Part of a small language model's weights.
Architecture: RMSNorm before each block, rotary positions, no biases in attention or MLP.
MLP neurons of a small language model. Each row is named by its layer, matrix (down: output weights) and neuron, and shows model dimensions 373-500. Each number is 128 + 32 x the weight over its row's rms, rounded and kept within 0 to 255. Numbers have three digits each. A neuron's up and down rows have the sign that makes its largest values positive.
A block is one neuron, or neurons of one layer that tend to fire together. After each block is what it responds to, as a language model described it from the Wikipedia text at the highest values.

L6.down1189:144164079120149172074155110141107126161059145089173136170142126097140113164090089213062103110096112097144109148130191141029153146105088128160107104167098142132094099108116132120114127094141170175107095160149170134152127101145114093124140140106136110139139128096142087150122123096158127074147168102086144084105084206120106165143112071132147108115120128140129120111107167146138148144150
Responds to: Table pipes and word-starts

L8.down27:068127104179108188137190141165115107084172125128136053097123133159135120130129188118102110093184144114083114113070107110179080128116095130131133125113111109128166099088165125157104152168138150134163138188125123128104108152112128122081134173146163171121132088161110096117112094142107178120172084130184147174191166120111112171226150167198120087117123105096075094076180105074138126147112
L8.down114:099215152127129074162139095132160173138086099093133149142097110135089161135107087120082134146085143138121190145087109141105143115146184090146129143173168128156057083083178089153128194141102160075057100111150162149117137077123132151091100151085099115098070181172101100158169074161097105085153129135137143112113149149074109107101154110113093126112087118126107148145091101189156112102159
L8.down471:147152119145160149133117109122146127166121146130133151151117170167152138142100049113074156123114136148115074166105106110102129081138128123069080123099088098120130114146159122066133144054145159095127149107130074148156119101123120093177132118081113171160177136101117117124112106133080114113170175210128126123162124162151147149118156168142168169123104135158106149128105133130172135079111
L8.down610:082102107108085167162085122108149150073098156142095096160155100092165108139098092104090096175113148218148146100158154076107156164123172179119132156146098132133124160121150080139058131132068163108142169133124126130130128131125180125112116155085093112107101074143136104171136074144071065089150099141207094105116147219144134106094147129118150116118180129120167101130122169177102137140106
L8.down696:113082144136086165157110141108117157143162098101101105123045114142197120188098068163159159117074208157098136108162119137112140169137052119094122140121113159147147110156135157159118145120104113116073161154151108168111146109131072183117167116123157099140137081162114189148102121117123053118129113074158123042081136134146128125126130158081180153155124101164071095126125110105134161111127
L8.down815:110115114159061135128140139131090126179128129144156078125102133033150144088123146122177135086144107176185179099083164181142174127179051077120107143105129113153130096167107097092164120109152161118195143164149189137161152130187129085177114138140135118152108111064107144117129103119128092140098157134124174161089058125144150100162118110146097115123092138058175089161168058086112171116094
L8.down1127:115091166107167131091144166166124090162070125167123157146128209081127119162176089130070099093155112134115165161199093173123158119117154183133124147134159143116137177061107161099130154180106136133138090135155145129095199109144155108165144132121150120106088149163165132090070139166176133098175177127155147165098119169166106126067087134121103117104100115149150111108130164163139112157154
L8.down1338:135115141129106098156110122104076117092149106102133128153108178098173129167167131114096138141140172116121151083114131111149093147124128104115107154185164119072104137020117122097138090189085146140117116128057141052162134104141141178132115094021096217128143111165058116130070079104171171118140106155155125162132177143134100125133000183163083119178093152100157179113106108159148116083125
Responds to: Second piece after onset

L10.down5:130111086121089160163070083177141096139134140107137171145067152126157152135122111172130121103147109082184153172088077133131060099154168116176138084092160128120089137102135150136107101107113159159118141129112165134150123098100133136047128117117102162142125110143147153137180121095136122119130121083112076121061142122139187189204143112137108147127076144170100154133140145084137110082102
L10.down174:146118127103135092153141161144133133083071151108146112125078103094095094169068140139185163111105116151166138106125146149110141138080203121148131125131128166116108109147101149135146194132096117133099075097156113153177129154091067173133168039122062063128112111175085089135105074093128084114119133095091058107170153104109147066128161132127147128160166126101160114149128155093136161073121
L10.down206:160167095084162134119113116132132138154119131148143164147126158153114146137154128124117108117131113145061150111167172146123178119084182144133176123111050159106112113147126206170098106109107133114059170054118113108142158209210129168136111112124094102123113166105126089150130141133183117149169084108125116170121133104128122138141086081142121123147157138195103112132107106107134127105156
L10.down539:114135088119131138104168156123129155160113164156114138092132089104140120171118133108146132110141114144191085143141095195169133161144143155171109132073173103157113117139128119167074233108098112134140148092114145154128146105100117129102114110118166130151107128079171121149154104109185100114149136123114126167054087069108069101168117174094101120116073098083131115157111132106093154101123
L10.down717:047093104135173179150105165106091163101080132115083221151204185118095080064155153109121150110145160139114115132135171124144119147048171140101156097141217137044117177095113166112131104129120076091062116120167122171150157166114113161085140162068146150072193125104143140157124108139128109122131163097114119181079114109107101175156178102130125141124151163119159133179124138164109099156158
L10.down755:170153118150150107168145148151059128116102125120064116067151123178142070130154116106142124079126123087104044126143075143083092075133159136110120187113150078076250071106109149160129149193147084109150142162120165132109144150138085205157163116063139091123160153139163095104104086126192070114101165164124046054125092161127117084076143144113139172120123089119147161108161100118180163096154
L10.down1094:085140178176171116143158108105111165120123173121050091154137135190084121161177188173150095106145126087128103144166085153180073138117145103113110111153096118142169105127132133143156150123091149110150168098091059148114105142139088180145141156108119132137125133091135072136109130073103045105141108107131070062113137120098114080109108150110135141150098088146074117133216138152151137157187
L10.down1328:135113137119161167129075170073142109098087101121099112152169125110076105119131115083122151206142150100069131135136128158109167159119087124057142068153105096165169117161156119125101149108101140117160222139161141083142134164138146105148131138159134144111089096098146108116175121116097056107142160167087114057144122098133111111111173149092144173107184120107147072114182114035141105128163
Responds to: Table header cell separators

L10.down24:116171084169157151115132142133123120094135169119182125126171095113128098171127130167118119153134100092184125087154111141108151084216086158092133131210154098009149150152130157147140196112113094179118095132092088192133087166152121130179121146130190135146113111080091158123117151139145126195125090140163139013151138139170103089141164089136101116104111130121176117106079151054088160068118
L10.down54:136169095132112120151180103163189152142066109104134156102118156085108134115172128160108122145154059089125125116128161128138108129161143072102137134197187152103139038149129111133071092126181221110071175125109161123152126125089086125126139091118147123199119122092143083111157139139195190102058122104162127061142150143086167136140105126128090102147083136134148164160116133122129116072120
L10.down271:068161145172079133097125160140109128133098083117138102112148110121136093177152122168174139080144143165167151052132106140156165131188117119167120127189112108182131101081075122115158126000165099126126132137092099140074113141099101136148086109161151135212111147175101055164147143074122150063157099153120108100114142127096160087087124106158133161106130143093086168081105128101111152088091
L10.down337:155120149083154130115074148116135152158102100119133128127120085145080189143122139122089197082133126120119139123134163122079149170155101072182142094116118150128108174138083096144123138052107085089153168104075139120152097115096122203116064145131125128101156129153129151140178180090114116108111141067170107211098125117103138145140044153129117206114099135146091128157154112076120098124148
L10.down351:164132169157165118116166104169120138161192107104159099106161168078135153110111162198098130097093143079183168097120115118134096137168146089124133110124187066115079112127162167076153121123099091087148107089107101224120143039194132072147093070170132167156127125146136157163110158082158154089150159133071095104173122154134084101071156135151178164120118091136098176138113180185181114096139
L10.down576:082189081142119155113149094154095099122063177115177171156097057147120132141101160043114112155189159163112191104088161097163094073145124082133084095166133073104130115189171111072171156097066096123100123138145108126144111071133156107140114193101119109152152134152042113198091102141119132176139119161114135095160116132124156105110129119132086160118114171158056125110135110075166156100113
L10.down916:133110129102146175143196040133138160155165169118144100134121057123116072129159214156120160113096146120137095127152164097175132146147072128107145133117117117145099115102145176173103098099107218132149138107138089144131115157206158181157093147147111128114082148120109102086134108081119171166086072109153148170104098121145108157075079140088150075115089192149162128154097115131150134124126
L10.down1026:118123109126117158107105097069183083102137146086126154121141155145147163117141145125156141094114153126114133155094152085143111189160159155174167084132080189148136172087064165089112073132177143145134140095148152112155101151165123138218112142121109090137121153193119152130130128135131136172125136155136112121153144121073122134110164107033125150131112166163072132124102163153124144132139
Responds to: Proper-name second piece

L6.down912:153121080121121184106147092140158115105068106085146159116142138132129128140156096120086129124128127134171237106177095167145098104155140121132132068142137105109092130115136171082158153113187154103188094123093175186178153113113126133102152124076146113137122141103192115146088101117161064115101097138107130160074130192119135104146136170110145099147111120106203136111094052090144095135136
Responds to: Word fragments and object nouns